Weights of a small transformer language model: MLP 2048 SwiGLU, vocabulary 11698.
MLP neurons of a small language model. Each row is named by its layer, matrix (gate and up: input weights; down: output weights) and neuron, and shows model dimensions 368-463. Each number is 128 + 32 x the weight over its row's rms, rounded and kept within 0 to 255. A neuron's up and down rows have the sign that makes its largest values positive.
Before each neuron's rows, "fires before" lists the tokens most often just after its 100 highest values on Wikipedia text that the model never trained on.

fires before: "2", "1", "0", "5", "3", "8"
L5.gate133 [ 49 121 113 119 150 165 171 208 152 165 175 121 137 146 125 170 119 176  45 120  92 110 190 127 105 115 131  88 166  87 106 141 121  67 102 164 103 187 144 149 108  92 126 135 163 163  89 136 119 102 152  64 111 111 168 128 133 109 227 132 108 142 108  63 129  78 153  54 115 117 122 138 100 119 112 171 164 182 141 154 103 133 146 131  50 151 135  90 134 128 141  97 133 166 160 163]
L5.up133 [ 92 155 111 133 131 151 111 117 102 101 119  95 136 113 139 174 134 116 103 133 155  88 177 168 125 135 174 133 154 152 117 127 109  97  39 137  74 150 120 134 140  97 137 130 111 153  67 129 180 116 122 101  51  87 160 136 146 106  94 124 118  46 162 190 139 176 173 147  92 117 109 156 140 149 127 116 100 117  70 110 140  69 157 156 198  73 115 107 109 147 216  94 128 156 108 164]
L5.down133 [150 100  96 101 154 143 149 163 114 126 121 101  94 108 147 135 115 125  78 186 128  82 130 123  92 147 109 152 140 121  87 125  65 126 173  33 103 139 147 105  98 138 140 107 108 104  96 101 212 161 145  75 112 110 137 190 137  97 224  74 101 171 101 181 113 135 159 179  82 121 111  90 154 175 128  72 126 148 131 118 132 113 141 107 147  98 165 119 153 135 155 131 154 121 125  64]

fires before: "1", "5", " century", "0", "2"
L5.gate7 [119 104 117  95 153 121 151  90 121 155 117  64 177  76 116 148 109 121 109 130  70 140 132 111  69 141 143 118 106 102 162  99  73 145 119  93 135 170 150 105 138 144 109  97  54 119  81 172 166 154 132 101  62 153  72 193 147 132 184 127 151  59 141 103 171 145  67 134 108 112  84 131  80 202 152 123  99 158 146  99 175 128 112 177 114 179 156 130 155 137 172  82 130 167 182 172]
L5.up7 [108 155 112 233 143 194  89 109  87  35 120  83 106 133 146 178 107  92  95 146 107 117 138  58 157 114  93 129 166 143 145 136 103 144 133 120  96 135 138  91 117  99 101 151  72 160 121 100 152 119  99  56  73 163 127 168 156 135 130 156  95  72 126 154 174 184  73 138 114 123 153 159  82  88 123 142 149 125 154 158 118 110 140 130 167 154 130 110 149 134 196  88 152  77  83 150]
L5.down7 [131 151 195 138 121 145 132 137  53  64  54 134  80 105 169 176 102 128 101 118 110 114 146 122 142  78  99 153 170 110  92 107 150 116 149 116 147  72 136 103 132 189 119 124 123  82 149 123 125 111 164 114 166 131  84 118  91 104 108 168 138 137 122 170 197  77 113 158 136 111 141 163 149  83 103 159  83 127 143 128 158 156  90  72 136 122  83 134 114 167 120 142 145 108 114 182]

fires before: " of", ",", " and", " at", ".", " in"
L5.gate830 [194 108  89 149 129 109 121 100 123  94 119 155 127 171 144 143 140 148 146 141 134  91 154 155 180 124 105 123 107 118 127  85 156 138 183 111 130 177 158 144 139 112 126  85 143 139 176 119 115 225 132 115 143 108 106 122  69 103 138 147  83 108 153 166 162 156 105 151 165 129  90 132 123 102 132 137 156 103 149 147 138 117  92 111 126 136 162 122 120 177 137 113 117  70 177 139]
L5.up830 [121 136  89 144  64  89  86 122 160  86 134 114  98 101 202 156 128 125 172  99  99 145 106 130 147 122 144 112 111  91 150 197 111 101 147  97  87 137 135  99  78  63 170 113 177 141 170 164 118 164 155  95 151 146 132 120   6 140  86 182  91 105 107 159 151 184  99  76 150 128 134 158 103  89 129  79 149 117 208 133 104 112  73 111 102 194 136 126 141 144 178  96  96 104 199 123]
L5.down830 [183 106  97 124  82 136 119 117  99 133 134 141 153 108 116 162 146  91 174 145 120 127 149 147  71 128 107 114 104  74  90 192 178 153  68 147 101 139 169 111 128 168 161 165  63 182 123 123 144 112 155 168  93  99 108 110  68  98 126 137  95 160  74  84 108 146 152 108 152 170  97 119 169 116  87 108 118 131 106 134 104 173 151  95  97 155 102  64 197 100  89 161 111 172  93 110]

fires before: " |", " ", ";", "2", "4"
L5.gate906 [129  88 179  76 128 130 182 122  77  80 175 185  89  84 153 127  98 157  95 119 132 153 144 119 113 116 182 135 128 139 102 120 127  97 141 100 132 120 162  86  54 118 143 183 125 157 182 134  87 153 140 174 137 110 171 162 102 119  73 134 143  83 134 109 112 144 168 112  91  90 175 142 119 148 191  57 112 149 114  85 159 124  89 172 128 117 132 135 107 126 161 183 115 159  45 132]
L5.up906 [ 82 129 114 104  94 106 145 134 118 117 115 143 155 181 105 118 124 127 123 172 172 166  60 119 102 147  88 150 142 123  87 138 144 108 137  71 122 145  80  41 177 104 109 155 185  87 141 167 110  91  80 108  79 133 120 160 114  97 144 157 101 132 120 128 145 158 129 124 163 140 139 148 124 104 151 218 153 129  83  81  96 146 143  99 193 112 200 110 103 160 139 133 164 142 121 119]
L5.down906 [111 113 108 159 100 174 148 100 124 149  99 143 152 118 111 124 142 129 113 117 115 193 143 146 152 108  77 111  97  72 121 112  99 123 116 132 141 105  99 101 158  69 166  89 106 110  79 184 136  97 103 159 168 192 185 176  92  92 176 121 195 123  57  80 110 132 142 128 177 175 102 163 116 108  96 200 119  90 144 209 181 135  82 136 157 124 127  82 171 106 125 105 140 148 124 105]

fires before: "|", ".", " |\n", " |", "-", " "
L5.gate1530 [ 91 150 153  78 119 148 125 141 161 147 141 140 108 128 127 141 145 165 116 153  64 190 176 128 126  94 144 139  94  98  88 106 161  98 131 146 143 135 141  90  73 146 159 189 134 110 168  85  60 131  88 151 136 107 107 137 109 142 119 127 163 125  32 154  85  96 126 131 142 146 124 210 160 163 124  81  75 186 110 110 150 173 113 152 126 108 138 136  98 156 150 116 190 191 151 193]
L5.up1530 [116 141  88 183  95 102  98 138 137 110 197 195 111 172 121  59 121 136 127 162 166  82 148 180 132 141 122 117 107 114 152 141 146 131 122 146 176 102 102 130 151 151 175 151 140 119 134 121 162 114  79 117 139 207 120 175 129 129  92 140 124 144 190 104 161 193 140 159 188  77 146  73 149 105 142 122 153  97 152 144 105  86 138 146 190 155 128 123 105 125 133 122 134  79 145 139]
L5.down1530 [123 149  75 139 156 162 138 136 131 148 145 108 147 105 105  87 174  94 221 135 139 121 110 128 131 128 151 138 170  98 142 112 135 133  85 162 162 113  99 164 139 117 115 101 152 117 186 152 148  83 132 155 127 145 115  83 148 108 111 136 113 115  90  99 128 132 148 114  51 110 109  96 129 100 148 137 100 106 190 183 177 162 113  87 104 149 112 137 200 100 122 182 108  98 132 137]

fires before: " "
L5.gate73 [157 145 174 112 116 171 132 145 129 122 140 111 107 161  93 100 128 120 100 143 146 134  87 128 106 101 156 114 223 101 138 104 124 139 134 111  98 142 168 123 147  64  63  98 113 168 150  69 130 159 118 125 136  91 100 182  78 152 132 162 152 136 104 168 145 178 159 130  78 115 135 190 105 114 109 169  88 142 127 122 104  89 131  98 178 119 177 124 152 206 142 144  75 143 163 126]
L5.up73 [ 45  64 158 174 122 142 111 191 128 115 107 149 113 140 139 145  71 103 140  96 160  48 112 122 173 114 166 148 189 140  55  79 170 156  75 175 111 142 124 119 156 122  98 134 108 111  70 137 159 123 175  98 106 108 134 121 146 155 159  98 139 143  68 160 147  63  47 139 172 121  84  76 163 127  76 151 172  83  86 143 131 137 158 133 136 143 132 105 122  94 141 158 145  99 179 130]
L5.down73 [107 103 129 135  76 148 145  83 162 118 141 116 166  96  87 153 177 129 153  94 110 158 132 162 132 111  93 148 103 113 137 137 177  87 151 127 110 123 121 140 129 117 118 145 199 100 130 135 109  66 121 112 114 111 146 197 142 121 125 117 152 150 122 103 187 141 126 112  88 126  69 171 115 156 123 109 122  94 110 128  69 161 181 120 113 146  86 136  74 123 115  98 167  53 161  55]

fires before: "-", " "
L5.gate844 [137  52 125  92 125 113 123 125 152 110 100 136 161  85  99 115 153  92 167 123  97 184 134 136 148 101  99 174 179 159 152 159 121 123 197 120 118  60 125 166 150 114 111 162  81  96 123 132 141 153  96 162 119 117 150  96 102 117  96 100 131  85  66 135 150  78 113 144 166 138 147 198 141 118 163 144 105  89 150  94 152  98 125  89 103 162 144 126 122 114 121  86 110 158 169 167]
L5.up844 [141 142  83 103 123 161 128 181 140 156 122 132 151  80 199 155 116 108 107 129 108 116  86 128 149 171 137 128 124 150 124 124 218 108 159  79 144 136  88 112  82 111 115 159 147 123 165 108 136  85 165 161  87 191 119 189 144 113 161  71 119 123 152 138  92 116 144 144 182 137  48  87 144 111 111 189 138 120 106 149  62 134 125 160 100 120 125  86 155  98 145 116 128 130  91 203]
L5.down844 [141 106  93  98 168 148 102 161 172 117  94 136 131 135 123 131 101 114 177 140 138 195 173 147  99 125 143 142 149 175 122 110 143 109 117 142 118 146 106 123  76 111 121 118 109 103 210  92 109 156 125 139  88 145 140 155  91 100 101 157  94 101 109 121 120 133  98 157 181 113 115 122  99 101 124 116 135  70 149 151 150  88  86 126 149 147 109 103 100 122 185 190 110 158 143 169]

fires before: " of", ",", " and", " to", " for", ".\n\n"
L5.gate1606 [172 101 101 140 154 134 121  90 125 150 153 142 124  96 101 116 128 127 117 150 102  89 193 120 175 138 174 128 124 104 119 138 102 158 160  99  85 127  86 114  95 153  95  98 162 159 149  83 140 169 111 174  72 156 148  43 102 189 119 116 117  72 144 117 144 121 144  66 108 160 179 171 128  77  84 140 133 147 123 165 113 124  93 129 181 133 137 111 114  97 177 146  61 107  80  90]
L5.up1606 [116 151 159 111 151  70 121 116 150 132 144 118 124  88 110  81  85 127 136 146 115 139 149 110 140 125 119  85  98 118 109 115 142  74 173 202 143  64  95 164 136 131 117  54 177 112 146 106 170 130 163 127  82 136 156 129  88 152  70 205  97 102 168 181  89 133 146 139 149 153 120 106 106 113  91  99 122 148 112 136 116 124 120 134  83 160  96 141  86 107 118 140 151 132 130 177]
L5.down1606 [ 85 148 166  80  73 153  87 164 129 102 128 119 155  84 135 140 132  91 196  88 129 121 101 115 114 102 120 120  93 104 170 157 133 152 154 179 100 128 114  46 125 124  90  99 160 153 134  73 153 144 206 128 128 122 113 109 107 117 128 104 112  98  96  70 127 173 142 127 154 114 122 182 133 207 142 201  91 137  79 120  75 131  67 122 161 125 109  89 142 144 179 146  92 148  92 103]

fires before: "2", "1", "0", "D"
L5.gate1451 [116  87  94 144 125 120 153 127 113 169 110  51 202 211 154 133 105 162 105  96  74 142 156  63 152 138 161 128 103 134 139 128 147 115 171 113 127 127 129 166 167 168 148 134 101 125 102  81 161 110 114 138  86  94 133  73 136 195 171 120 154 114 134 205 133 143  63 108 115 108 135 117 125  98 105 147  73 102 126 159 119 174 148 158 116 146 103 182  66  39 199 150 117 116 172 142]
L5.up1451 [ 96 153 104 154  95 160 109 104 176 122 124 177 105 179 135 130 104 138 154 119 147 135 177 129 118 145 117 170 140 134 174 144  82  90 139  75 158 190 129 132  81 106 117 156 125  98  96 110 144 154 133 119 116 116 102 109 130 157 107 131  79 166  70 171 119 162 140  88 105 127 116 108 141 124 139 121 122 145 131 137 173 138  91 149 146 122 141 152 162  76 120 116 110 150 117  85]
L5.down1451 [115 159 133 104  84 154 155 153 164 135 155 184  79 108 163 110 137 164 166  84  95 151 133 113  93 148 110 126 129 122 105 118  78 107  85 152 147  87 183 136 175  96 134 112 117 113 165 136 100 101 152 153 116 159 104 145  58  95 149 120 100  83 108 162 142 162 143 155 143 149  99 155  70 123 101 124 121 165 103 124 167 105 170 154  72 135 154 168 111  94 131  82 105 132 161 136]

fires before: " in", " on", " at", " by"
L5.gate824 [181 139 143 148 119 127 130 136 157 101  84  73 152 121 165 203 115 153 177  90 137 138  97 102  85  78 118 153 100 144 182  50  61 142 185  97 130 129 123 108  92 124  94 143 134  31 113  39 119 137 153 141 151 165  99 120 140 112 139 106 109 131 108 174 115  65  83  74 113 149 194 126 167 110 124  80 118 107 168 146 173 111  68 113  97 123 150 135 131 149 136  67  77  75 153  96]
L5.up824 [193 123 146 113  95 126 158 156 190  97 120 126 149 108 130 166 116 137 143 156 110  93  83 150 103 112  95 123 130 136 152 106  98 142 145  48 139  99 105 112  91 145  91 135 134  93 182  86  77  68 175 108 158 155  95 153 158 152 119 115  84 151 178 173 139 116 136  77 102 178 151 140 111 101 155  94 126  90 156 109 201  87  90 124 106 141 158 136 153 124 198  97 107  66 145  91]
L5.down824 [113 157 152 122 125  98  98 148 197 156  89 122  81 140 107 187 106 175 182  77 133  78 122  93 127 104 142 190 110 132 135 141 161 148 192 102 173 113 108 151 131 164 130 156 188 112 136 158 148 125 135 131 140  96  97 129 153 136  49 156 141 150 160 189 143 168 117 137 181 144 153 110 137 106 120 148 118 161 184 147 152  93  94  96 173 108 169 116 172 155  96 105  87  84  54 100]